Weights of a small transformer language model: 3 heads of 32, learned positions.
MLP neurons of a small language model. Each row is named by its layer, matrix (up: input weights; down: output weights) and neuron, and shows model dimensions 0-191. Each number is 500 + 50 x the weight over its row's rms, rounded and kept within 0 to 999. Numbers have three digits each.
After each neuron's rows, "fires before" lists the tokens most often just after its 100 highest values on Wikipedia text that the model never trained on; "fires on" lists the tokens most often at its 100 highest values on Wikipedia text that the model never trained on.

L9.up696:528433509495462518495588481473455522510517473509479391458346384567613443498478492565494481511583531462521480439574442448484509491452484562555519463505504499545526501528425536499536432459599506577571544492489439534517455576470573579529472542544475499420479512535417465496463519469450492478518474512524565493457405517552531529475505459478531521450544520508577460517470522418487478575528445441493471542379562561598464442538526490646411499527579498563468528394566549530571469498534470429516467515495501525573506471524498504527534482453513498426522391448436595532498475601490372481
L9.down696:531446606498495507510402492452505401497516468475447486566500523460551588545403470432535470381546516527382479531497608486502599517544514607495407491497497452430519514488541481479513555514570474499478517454503565501452567580498541492536571520507512466534568529491541574509626416504466558439494494518556486459509496473461516565487567419517548440582580465466481540476642507442527509490494497504500471495418484572414464530473572440532522546452500505414551530526599429464447525497448488459590520505566468449415478465459568420472471526394418460453487511482563421433509521531513574512
fires before: "ment", "ant", "ed", "ig", "ing", "ent"
fires on: "end", "art", "est", "ort", "ist", "ain"

L3.up220:514488483471520655487604547510518526459521530558533454573478551475508453385380544554560595480534497481463432528554493520509437467495557514593504487526453583485488486420480529507614401518452542364460408518466526529532524537384558563530557421460485535438443497460491536452540501535554472493551553472577451451519589502524455480536480594482536432519521516441421454523444542515503619487548536536511521563523514494511435560418468536526539508423479473540541466494515506446399426561486515491566413500417523412422533473515460569452502439539563484500520501484462524475497435497477490410
L3.down220:492463530481538466399505613525500489517523486420527511474475577414532450430479494463488515501526522492462492479626592405511470501463546449605591562499524630460512490512630546534485447437446538452548456424496518534465535474566449503565507587497508488423512474553559493586400480468537536478534518536484468548498573417508464531534463495517464500463483504405502511467485590541395480521539528521496548503446541479552421570408538449502509481378448522465472488562594469454467464522495496488521504609415495516459443533390495593418564425496515420559525498469528552499588473554486502437
fires before: " 201", " 19", "ember", " 200", " 202", " |"
fires on: "ary", "e", "ber", "ov", "ember"

L12.up615:386520446445533566478493555566511505500466519495520437512511478475486524501556530549526475425541510456545558483500609569567553509487514602494458566494441513592500474497496532494485516500567463606460451488461495447553555541597499436510485428465621469455518574523471461526587431552527506504511493508464464473420477598515516423433502492432579478497503526485442536594461533476525427468465456376413509451530520507541492518517557486569438498479458557497502410535488485499447533351545386486551485554413487517481547529486570505514541508394627475502557392397501546449487489520491532386
L12.down615:547479526497494509536559478578610510486432548495473457503495537471494542471597548553529455473529436431427567481501567543538494466483498500457496506585466658557487460531512389501554574491482523482481457548576584491541482519451536593515473441521436510476539511569576424542578501538494528509496484461478454540394454518433502500427474522458419545505478518533438475518529551595551527552559519505475510430468598416422526532475491439541469553467500501489501441472478372557383536520524496488590502501360544499443442518494489410490421515472587521471509420399570439505422590446506493462
fires before: "n", "an", "al", "in", "ant", "ver"
fires on: "ver", "ig", "er", "ort", "ur"

L7.up172:516567445487500497573480500469470565456470506472531430530503523460510549498484552473484511525481499541503504502470493449520538462537459459607519415449473566405506573546440469583455477561528472507575508508607456421544467495566421547516445460416524543466496532542509550414522437533555563389366517498521560436456469444486468541548551497522543501431420498486513563577525496514468547609418607581494509551468490490588501500488501571615379468534516508521446521470470628531506548446492475470499403495453468492527546480417537464563494543417505536436480410448503508448530509459602536370
L7.down172:495633426410472455430436479559419495494515491498523508510542465449454546508606503566453461477471491481519483528463562503514454527516442576524525584522393598509451459451549489427604515484466493451454511440486562525498532488463494501510489529615490535460513587474506538480484507412622503524626549541469506436528560524431570562388516520496524525494549445467491508624525498425494431494601518413474454457474495480506566514470557531468463475517395564476464489457437504483509632467458460481474517545548426494596524460458443482477552454503568440535481579594528448437443546448548448507
fires before: "d", "e", "n", "is", "l"
fires on: "w", "he", "ur", "l", "ew", "ab"

L9.up181:519530477528525520456486552405404512567524515465512562565375521503492472515480450437508475433457562505520545454552433452521612413480416425450531532509514474489570529406599556514512541509478428542612475562552629438520551448504496472598475386484479452461571471438478443510564509501466473483544485506502589541571541492585480469562563535537536520468478524458483457495495420404460409462639472524477547410569550611528467488523539474485481501512475505579544513492476476458435454479462482454384483497514555491636531481524456469497508478423520482445571545492422489499508540509458498481
L9.down181:481518605518463561411510471445452445498503500505616399533519538508510397479494438563563511548509438503541535578494586470492419567545553625483445500462532509554577470553480596530462460518478468465577528504543534523481556428437511471497576484497427491560505557515435438553517474460563479558439464472537540580522565395470581419526486583437448530468471423528484502418450501481473473471429467520595531450487516464438493467494451507440490536501549467520539476483555566474514454462432488505578478468575503490447548447473467497514454303513611483542431542407551519469538505547549486525
fires before: "ter", "c", "t", "ord"
fires on: "f", " in", "c", " at", " t", "."

L12.up709:504445488462620517486495569483447429535346488525550562457494483474441572524578536521498563539516509496466483520555430552454441538442487414503544538576570430519481571412546425484544427504485579559487450444471471538499439471526508488506497470492492483384475465419446507486432441592464529507507458583568492512596467496528473482563527516587496495496344477467469509580516503571401505476518540502519446476551480534518508588475483492592480464487489491541486483448452544436572525572629443452515532447458518467541519521600427503506522517480545487468568442623396439495452563475537545534
L12.down709:532496493489530489408517562586485514510433504468524510458469543565437561609469497562594473521528498507538504489516504465520539541508483469496552476549458492538389605491535523484541499533508545537511487548477544451548513471509488571491381564513499410444582478476582458513643531399538569498473439545489485438488501429546403518532390512477404488511490483432441446562465460519538551591509572500455474443509533421377526515562427553428570431412535422496401535493440425535500530497508541446432606566506635500453492550546487493500526528498436503540486443469430446512441489534491472548
fires before: "p", "o", "r", "et", "iv"
fires on: " g", "y", "3", "or", "g"

L6.up325:459591478440465567522541550438501531456503529587519540542479527535575462454434531544526541414485523522503502485447440370414547483526489474542399555417489550409579489502541538494512419517433520451533377453485485425480520501509536605619521490519520561552463545453535462499462519528482532551430528480476485456486443530493461539489502631543585445483619443530426504456465482480469515600566502581517518510486526566574472439550460533437482553429505413490559414505669478502503491498498407522616515442496462445490532523508430453490457611481466512440523522496497516506455498497479469520
L6.down325:441486490433530521454557532463556533416502609519614522486477579525523375422503545411529561528420463532515499511516495412482453473383547505587530547447443493515537577477585498411481408460433464487491421583463533491435432480488528574535529565428547463480467431478612484546420490537534552503569576499456499517437594482555482467460476447606464518531472502462503402501562500542509590516457513488551485501529566486525515504497501519496403433443546512479553513511571512491552448554384433563488545532455486524461492603448514534515531496481469512473502598468446424479414459581506540507
fires before: " 19", "il", " 201", " |", " 200", ","
fires on: ",", "e", "r", "il", "ary", "ust"

L9.up389:448527519450419540525446515447467531595455539495510499449478511538530494406462470473476455507502454586501421484488460525374526620442525536459485425567503564515389537465541444428525503446566537527403508489471479424577509473530541532526533555521535536486541473450484456563474545425556506510501492403520560484514567491536532528460504474528552451449523567438524519464532428508461534458492524540636543583519567499436509514532502574502451477515437445524491518526488454547603426583541493528521459508586488458430448420523438569434487596400424569455551537422527414528503531598612430467
L9.down389:449500451538497437399542469465452422478486497495425434506544440545548561498470450491467536557508539570478505482531519549465486473428570579524465523438656577481507540418533418432473538521495507530523480543472534516512481519537508460545511469546429499537634496549442488501473525516421584488527503533474445574555576500548496521503483484454515532470500473506521497644520478382494563499486470525547477397491470397510561501574536536476457488526606470492460457474515435564559511583505504496491541404449488423644535373501568532511470556535547470519409531539514404432473471554426471397
fires before: "le", "d", "or", "l", "t", "c"
fires on: "ol", "ir", "il", "ist"

L9.up391:546527493475503496577557423537562524552505507519486484567486496446636536510461497475509444350391503528484482553527499394461542510552510590557475516414460569490573501507530499568468521460438566465507516493494514459459488528513472467515478521472509558554432525499509531592489535464493482490538479465426476367556479506594482485511490408505586481457505477543468501489493518545595378537543449437532545474539522453519478458501552580535474541461475489456646457502579515492562411543535548526442535362472475494521440530480525550499474554486376530385569472521445389506481423585444460515
L9.down391:504436458395563553469526475488452511538503463518432492572388528531546438385426536429542589549525512539517543592552580354591526487438515468463504449532570523502576477497541557524532498515536441539541421556618465448482466519509519453547518565510502508476486441485431467464455464526524502510480524567434585513472486538478550486429468515445492374601502518506522494442509419488519461492598458499508530435537535415549521473502465527461450503459512485434556486454544572498449484516497395480488518535390533500514587358502538535623529481491545541551477513452483477454531533629537486454
fires before: "ly", "il", "m", "er", " 201"
fires on: "u", "r", ",", "ow", "ch"

L11.up224:516549447458480444503378528537537521471589472472575499541567524468505512513452475516534511461539490508484504473475575490538593484396473472519534509520505523472499612449505494533556492550499485526397512516471529463488530519549453584405516542488440574472560484576523488418510522557595508487442474403622503479426398468483444509523454499505466447511529487466515553569523554506403460608391585368500528555530518508476468575535493541562436510608604564496489432464508553553471523489509470540471478589405567425510532468522454459484578561395496463477527504474448444468468481410457523392
L11.down224:430514512536521372558551544492471484542573503488559509535438504523592475509503469485398470497441446480444524540469450454502526588483428504599574493547449571513564425503509512436558455495508531454530539543467492451549482488431439522495502492451536506488470522457549381564455403458552548538437602433543505557475578623554448466529401541517419459501508506536584537533495477609491445408563492518520472506467511417510437435490451482494471531459478466550496427507492558463506518369563500563581450617525467635525438477452510526446465566497555490543495589513471451417484509491551509477
fires before: "is", "n", "he", "ur", "h", "ing"
fires on: " th", " W", " d", "ur", "v", "he"

L12.up343:475545541397504663495472444483511515606562568515562461538519483464518475538574467456489394533557499489460545477452429461495400502511423593452535538520488464484568583414497543498449469529516572529538531590526546494600575490483532544540525481399514412488532487412434487510495471465467435454492560565551614480529430504479498532432442506527476557447593521395520522465450530479441510490413414488509487422568498572461449497498555494395494487490498542450539498432517492500507466499509506519501494366522440541601504581480501497449513468518535528490606476467537471584507548558488404440
L12.down343:433487505546489465486458484460471610549517507577583498520524527423399524403454489542441402520567471477508494462573394486461591495500538531468541564548489421465518481494468587529509444531543539497460447484465542388582417444490472438435529440513546493487513576451470498495589530510512515528431522521484550504516536481457502442477297553543486497577532538497485535514406483425526473533479490423519477556577537567523524508459517481411509516500565529520488452518549536457440532522491509476514432498536611489593512434543470604540531445487438502546553523447464459515357565492615552508
fires before: "er", "t", "p", "c", "it"
fires on: " in", " ex", "and", "et", " at", "iv"

L6.up217:529554483487512540502487565506534518457554570586572544532466513591549550523497568425578473490454439559485519469444499432457462554515530504642494399511503464425477503535509533501392425481505510449487438568559476429444529514543497539578619518482466499403410384423587449491487533495575442539442459501488467476484526529550450528481519622504529460452506546473404498477505540536551595504529558503478388459545528487403431571463566470428496428456566534566541537540545583486460442508473567504467512490449429519480467510418492554435576540461465421526487510482536443492485413474480508578
L6.down217:510443515517470533470444494486557590400519478523479567549507455614533561498578570506485505525508519481478521560488413525586465545521583481614610449468489385451541512487499465494527484397511499460451394490540483615512504404492508568496537571490482457399451558464596515540568514548496446469431477532490486565490547478487470549496533522451453536494483515533376464470470531426494593538520487447504402545539512520466495523390496497440512452401572502522453505481480611511477579515534581515496506505441426505493477434400468515495571460599486542451469581526485475436513414600446498467
fires before: " 201", " 19", ",", " |", "es", " 202"
fires on: "e", "ary", "ly", "an"

L9.up368:508556516420554534485587493495432482560477478553510513500478476542483521576553436587573469504429466565493445455440456511501548501517532426410534532523438435605496544560534506491521517499569458465537451480512584605548482517507454490481563485576528572480486438545412536422630521508498502556530472464580557453574495569420531500457423460524547469556476549449525574513623479517463480441454540435465598562482432489450436459475547406494447442469473458546490542487463469477503550452448510472589548510447519508499552477450436489529555540444514514392492391383440556414523419542573492539
L9.down368:419556539549492473488550529594439469503516493519484490495460461450421448493558497502486489488522513530488571404512567450480559586536591479541473422552382697547412469475467470605493495496470563500451474509415456493555495469469535545441510533515455485490484491451535452538457484515652469523496532475501550561489475544515497480537538613484518433539484495547429420421492526573542435498409522467466578519532528473464605466460409523553516591561456503472500416515480498533492522423566480385570426605439454437533479547464501489569483520442532581415513461505515526467469554495491497479
fires before: "n", "er", "ot", "al", "ct", "an"
fires on: "o", "ur", "w", "ed", "in", "un"

L6.up367:466504508467450447505468590398520577481441587578519440461465471530547514548528537447520486365522448555531544478462500428438578550466421537616441499515445544576497502502472522465559461506504539491543483494558567507560554414542471561495541479468503504472488495428463471506473462493542445444510545455430466519532411498604475559527517530481523554526437480474514488458590512534514586439485576421638531558596434472509601479455449517519591512566499521388505594511457458479537520493509605381422463510508511441483485448396456471533393506449492499459464532556454474531526524586462515504
L6.down367:471553525492555497552548468516477497456505469511481518565414589510491515483529470598509503508541471530538445604474500467456444562502506511504532538452585517442521497469436464529481497480513520527531562525417344572440464524409522551581533490490445476545588402481423558514552506542398560608568476504449524509464535423477456452616462445511519460512497479458573526568531492420558477465515444595466506464475493491461414547504464446549419530518542430512437518538435562482511436570518382506470542518476466482544575531568557546495522564488609435567430412526477489449434479371446444526
fires before: "d", "le", "c", "l", "r", "ent"
fires on: "y", "il", "ol", "ur", " c", " of"